Part of a small language model's weights: 5557 steps.
MLP neurons of a small language model. Each row is named by its layer, matrix (up: input weights) and neuron, and shows model dimensions 368-463. Each number is 50 + 12 x the weight over its row's rms, rounded and kept within 0 to 99.
After each neuron's rows, "fires on" lists the tokens most often at its 100 highest values on Wikipedia text that the model never trained on.

L4.up469:48 55 30 57 47 37 76 36 56 56 61 70 65 48 60 78 41 49 33 59 42 47 57 41 54 63 41 71 36 54 31 32 57 64 68 41 55 42 46 45 57 36 58 41 44 61 74 27 25 53 39 59 37 66 50 69 49 53 44 39 49 64 64 36 58 28 62 47 49 57 46 31 47 43 53 60 78 53 81 68 50 57 47 65 30 41 58 45 41 53 64 61 16 59 69 49
fires on: " |", " who", " (", ",", " *"

L4.up1492:34 44 45 50 35 58 41 68 60 54 46 65 28 59 51 34 32 71 61 44 55 43 64 37 80 37 43 74 06 54 54 60 43 46 40 61 49 44 52 25 57 47 48 58 30 64 41 41 27 55 53 65 39 43 49 55 55 67 50 49 83 40 79 43 54 30 78 36 70 74 42 35 72 55 52 54 64 58 75 47 58 42 46 62 54 43 47 26 51 52 73 69 57 43 55 34
fires on: " of", " the", " all", " on"

L4.up2850:60 67 47 37 53 39 47 35 48 52 66 42 57 46 46 58 49 60 46 68 58 57 45 60 75 40 41 48 56 68 48 50 66 40 55 36 51 37 56 43 32 46 63 65 43 44 60 31 47 54 62 56 48 59 47 49 61 45 60 49 47 57 67 49 49 44 53 49 61 46 56 34 54 41 54 55 39 48 59 44 48 35 44 73 49 34 49 53 70 21 54 46 40 63 62 55
fires on: ",", " and", " in", " lb"

L4.up1194:46 58 56 53 52 53 36 59 46 55 66 52 51 65 42 55 41 50 47 58 54 52 48 40 72 48 53 59 35 51 57 42 62 48 59 51 41 33 45 45 60 45 54 50 54 36 69 66 50 52 40 52 41 66 35 53 50 48 73 31 70 39 67 60 56 45 80 52 54 39 43 37 30 51 44 58 46 46 47 66 55 44 45 70 34 59 55 54 58 28 41 43 48 53 55 52
fires on: " 0", " 1", " age", " 2", ";"

L4.up1667:45 47 45 61 31 38 74 43 45 56 61 67 53 53 56 67 42 57 48 23 37 40 58 47 59 61 52 51 40 60 43 27 58 68 48 55 42 43 49 39 40 42 32 64 59 67 47 70 44 43 49 53 42 66 39 86 49 50 47 53 55 46 67 30 38 40 79 50 68 60 69 63 32 47 72 40 59 41 58 51 59 56 50 44 39 64 56 48 43 54 57 72 44 46 43 57
fires on: " |", " of", "s", " (", " the"

L4.up2072:46 46 50 50 54 50 50 45 62 58 60 63 54 58 51 60 25 57 27 61 26 43 62 37 73 73 66 57 37 47 62 61 59 53 47 39 51 62 54 25 56 54 61 37 50 63 61 58 59 55 57 50 46 60 25 62 50 32 51 48 47 30 57 54 47 62 78 56 54 43 39 64 39 35 47 48 46 48 49 42 56 44 55 66 54 40 35 27 54 60 63 47 52 70 52 32
fires on: " |", ";", " 0;"

L4.up2279:33 49 31 41 52 35 52 56 56 56 58 47 53 44 37 60 41 68 44 34 36 50 60 28 55 39 79 41 57 48 54 56 53 52 56 48 75 60 55 54 68 43 48 41 47 51 60 51 55 47 36 52 40 54 40 43 51 44 48 53 44 66 70 39 34 54 56 61 45 48 61 72 52 39 63 51 61 37 53 47 52 38 49 54 21 47 46 40 54 61 45 50 63 50 46 48
fires on: " |", ";", "in", " partner"

L4.up399:23 51 48 60 52 55 59 40 45 60 58 37 50 52 20 56 26 58 41 61 57 67 37 62 47 35 51 53 36 60 62 45 56 72 46 48 61 47 54 54 43 65 54 66 27 51 53 62 50 45 45 43 54 54 24 53 70 57 47 46 52 54 46 35 52 43 44 52 73 22 67 69 47 63 37 58 54 57 57 43 60 44 48 73 43 28 51 43 50 59 46 44 54 66 46 54
fires on: " and", "===", " or", ",", " but"

L4.up699:40 31 27 53 40 51 49 62 49 56 56 76 61 41 44 45 35 33 38 52 44 41 50 41 80 44 62 48 51 55 57 39 38 36 62 42 65 60 40 47 48 54 57 52 47 61 49 55 65 40 21 60 40 53 47 66 60 57 55 36 69 48 51 46 51 56 57 46 93 28 61 56 44 52 77 15 58 32 62 55 57 59 45 50 55 30 32 44 58 38 44 56 64 62 42 57
fires on: " of", " the", "f", " which", "i", "ir"

L4.up1929:55 55 53 65 51 58 55 54 61 60 43 50 37 56 32 37 65 62 42 31 25 35 74 20 63 68 56 37 59 57 35 34 39 62 61 64 61 42 58 59 75 43 43 47 39 53 66 45 33 49 35 56 44 87 35 44 46 39 54 44 42 57 48 31 39 56 68 53 67 38 53 62 35 36 50 44 51 57 52 47 58 45 51 48 17 39 49 29 56 43 37 40 54 56 50 57
fires on: " |", ";"

L4.up1257:46 30 47 64 57 47 72 56 61 35 66 60 57 73 49 50 34 47 52 40 22 53 47 57 58 46 42 38 50 62 45 59 39 52 46 58 52 46 53 39 39 62 60 54 55 74 67 65 41 50 46 65 52 49 51 55 70 48 54 34 63 48 63 32 50 57 75 33 62 48 47 33 47 41 89 50 74 39 48 63 50 52 42 60 53 57 47 52 53 70 29 41 39 45 40 58
fires on: " the", " |", " 2", " most"

L4.up594:34 36 57 63 62 51 39 36 74 68 52 46 53 56 43 49 42 74 52 45 62 50 39 58 71 49 48 43 39 47 63 48 40 48 64 39 60 55 55 45 53 46 60 35 46 46 52 29 50 63 52 36 36 55 32 60 58 59 57 31 55 63 67 30 46 14 71 42 47 52 63 42 32 66 56 25 66 57 54 33 59 55 28 62 53 49 53 30 66 48 54 57 55 69 43 49
fires on: " |", " the"

L4.up1944:54 55 71 71 63 41 48 51 58 47 72 50 46 48 34 61 50 48 43 80 65 44 39 59 55 51 48 51 45 46 30 65 59 45 64 46 41 45 54 52 61 59 67 61 47 58 52 40 62 48 51 52 37 45 37 58 89 48 49 52 36 51 63 48 17 64 65 42 79 33 60 58 43 59 34 50 70 53 67 50 48 35 39 65 58 56 54 51 51 53 31 69 53 51 68 63
fires on: " and", ",", "gen", "li", "re", "in"

L4.up915:36 46 25 57 64 52 70 41 44 30 69 59 49 44 59 77 32 54 62 64 67 55 58 60 64 53 60 46 38 61 60 53 39 54 66 62 43 44 36 36 33 71 50 50 47 62 36 55 52 55 51 72 50 54 31 49 63 67 42 48 30 43 54 23 50 30 51 63 70 53 58 62 35 38 49 37 76 50 62 59 60 38 40 38 34 71 63 53 47 55 60 77 37 50 47 52
fires on: "/", "-", ":", " |", " &", " of"

L4.up602:54 67 39 43 59 51 68 49 44 38 37 64 52 57 46 53 42 73 46 61 19 59 61 57 54 51 65 36 43 19 55 47 66 52 82 53 37 58 38 40 38 36 40 27 38 47 51 53 44 42 32 44 43 57 40 50 45 31 39 51 46 40 53 16 41 61 71 59 59 56 35 52 36 68 28 46 52 29 52 56 59 44 49 33 52 56 41 43 56 59 47 69 43 54 62 26
fires on: " and", " |", ")", "-", ";", " ="

L4.up999:48 57 52 56 56 54 51 58 42 57 46 67 71 51 43 76 32 54 38 67 58 43 38 37 58 39 47 52 37 49 26 39 45 45 57 54 46 32 59 18 40 38 67 46 44 41 64 29 25 45 42 80 61 66 58 70 45 45 43 46 63 69 44 52 46 36 60 38 68 63 47 64 56 35 57 51 54 31 54 59 54 37 52 53 22 53 49 41 67 44 61 50 49 66 48 36
fires on: " |", ";", "\n"

L4.up1422:51 42 46 53 62 52 66 50 51 55 65 69 48 61 51 65 57 42 55 61 41 61 41 23 69 56 57 55 23 62 49 37 45 40 46 60 61 35 49 22 59 71 51 52 45 37 64 54 49 46 50 76 41 65 49 44 52 72 70 51 61 44 85 64 47 49 53 42 61 65 46 40 56 39 87 34 71 37 79 40 47 74 37 48 66 36 23 74 58 38 37 32 35 72 35 62
fires on: " the", ",", " of", " he"

L4.up562:42 44 45 57 48 50 51 43 53 45 55 49 46 60 54 86 38 44 42 52 64 57 69 49 66 65 59 44 44 70 45 51 36 61 47 24 68 34 63 31 47 72 53 40 28 46 45 60 32 42 50 43 58 64 39 47 45 60 48 32 53 55 61 36 38 58 54 50 55 58 47 61 51 57 53 50 51 54 59 52 52 49 39 48 40 40 32 49 50 53 54 44 40 53 48 45
fires on: " in", "-", " Sub", " sub", " inter"

L4.up1262:43 50 56 57 45 41 41 39 52 41 62 58 36 52 36 37 51 57 59 43 55 48 45 47 65 68 67 78 32 48 20 43 52 56 59 42 27 67 41 24 47 59 42 56 43 44 71 28 20 46 47 68 41 55 37 67 52 42 57 17 60 43 63 60 31 34 63 46 90 60 64 56 46 46 68 48 53 31 49 11 66 26 51 45 48 60 45 48 57 44 60 56 48 47 61 48
fires on: " the", " other", " In", " Other", " in", " of"

L4.up2274:35 50 42 52 55 21 38 51 76 62 41 54 51 37 37 54 47 64 35 62 44 39 49 49 80 61 61 39 37 64 54 68 55 31 43 40 61 71 43 22 70 42 57 37 27 43 65 43 42 76 38 59 46 61 42 40 46 61 29 44 47 43 48 38 57 33 58 32 59 48 67 51 55 41 58 46 75 38 47 45 77 37 41 63 34 32 53 33 58 28 55 64 41 65 61 44
fires on: " the", " in", " of", " from", "The", " American"

L4.up2409:52 63 44 59 53 44 33 68 37 46 62 85 51 58 36 74 48 56 37 65 47 42 40 31 69 54 41 49 36 41 59 35 66 62 48 36 48 49 49 41 44 39 71 35 55 43 48 54 49 53 62 73 37 74 28 67 64 54 56 39 62 48 74 37 72 30 60 39 57 59 41 68 40 48 57 45 34 48 40 66 69 56 32 30 46 60 50 56 48 54 54 67 44 36 49 41
fires on: " |", ";", "'"

L4.up2741:51 56 54 64 59 31 42 41 53 30 46 56 49 48 44 64 38 56 51 65 67 70 46 58 73 60 42 48 32 68 48 54 47 41 56 30 65 69 51 50 65 39 48 35 61 60 66 52 44 61 54 60 32 44 44 52 57 65 61 35 65 46 60 35 69 33 65 34 49 52 44 40 44 67 69 38 61 45 62 51 77 54 40 56 62 64 67 39 51 43 34 49 43 55 34 51
fires on: " |", "|"

L4.up2242:44 57 60 53 22 53 67 56 62 48 46 68 50 36 54 50 47 82 67 47 50 43 37 38 64 47 54 63 40 53 54 54 56 62 59 61 50 55 46 16 53 62 43 44 29 34 59 46 19 44 47 47 48 47 53 23 47 55 59 26 59 38 70 59 63 44 71 57 55 45 64 25 71 31 61 58 59 54 50 38 42 45 46 33 27 46 53 56 67 40 56 49 63 50 67 64
fires on: " the", " /", " his", " of", " income", " The"

L4.up2860:30 49 41 72 53 40 46 38 58 47 41 69 42 74 49 48 30 40 61 74 42 58 52 50 53 39 81 45 35 64 34 51 59 67 41 39 64 57 53 45 44 52 48 42 57 60 69 82 77 50 64 41 39 55 46 39 49 45 79 53 54 39 55 44 24 63 79 70 73 40 29 47 40 43 51 47 50 58 67 65 48 59 44 65 64 52 57 60 38 63 52 70 82 49 67 44
fires on: " |", ";", " hit"

L4.up1416:30 61 52 82 62 28 50 31 50 32 54 48 53 41 46 49 39 51 53 50 51 51 37 63 73 66 54 50 44 46 41 38 47 70 44 29 64 48 65 42 39 65 56 57 25 44 61 60 49 46 56 42 46 64 55 32 46 36 30 37 42 39 42 51 39 69 45 46 60 43 35 49 41 48 31 43 59 46 70 47 63 53 39 50 30 66 49 58 56 48 31 53 39 52 45 63
fires on: " |", "-", " in", " the", "'", " (5"

L4.up1711:40 52 56 47 51 52 63 31 77 42 44 64 66 54 39 72 60 65 67 48 27 54 47 37 79 63 59 66 40 72 56 44 51 63 57 46 58 59 53 25 60 45 52 21 37 70 60 68 52 56 57 55 49 62 45 79 48 28 43 27 59 26 55 35 64 46 78 47 56 54 53 65 35 58 50 39 56 51 61 44 58 50 49 54 50 52 47 43 40 61 28 57 41 47 22 58
fires on: " of", ",", " in", " for", " (", " |"

L4.up651:47 47 55 57 32 55 46 29 50 69 54 40 49 42 58 53 45 63 60 60 51 62 48 40 90 48 54 40 34 37 52 42 57 49 57 52 60 49 37 50 65 60 66 45 39 53 53 46 22 50 61 44 56 56 42 65 46 62 36 46 45 58 44 32 68 21 53 42 47 51 62 60 54 58 47 49 51 34 58 35 72 54 49 46 41 48 59 55 51 29 36 55 47 81 53 55
fires on: " |", " New", " ", ";"

L4.up1176:42 37 27 77 76 41 48 45 53 50 44 64 40 65 51 37 46 56 57 58 48 41 54 57 67 52 52 61 45 53 60 48 43 43 56 70 55 47 47 34 34 51 39 45 66 42 57 47 63 64 52 44 56 64 33 47 47 46 61 67 71 69 47 50 49 51 53 52 60 38 54 48 38 46 43 75 43 38 80 64 57 59 40 85 49 40 53 41 44 39 36 45 61 74 50 48
fires on: " |"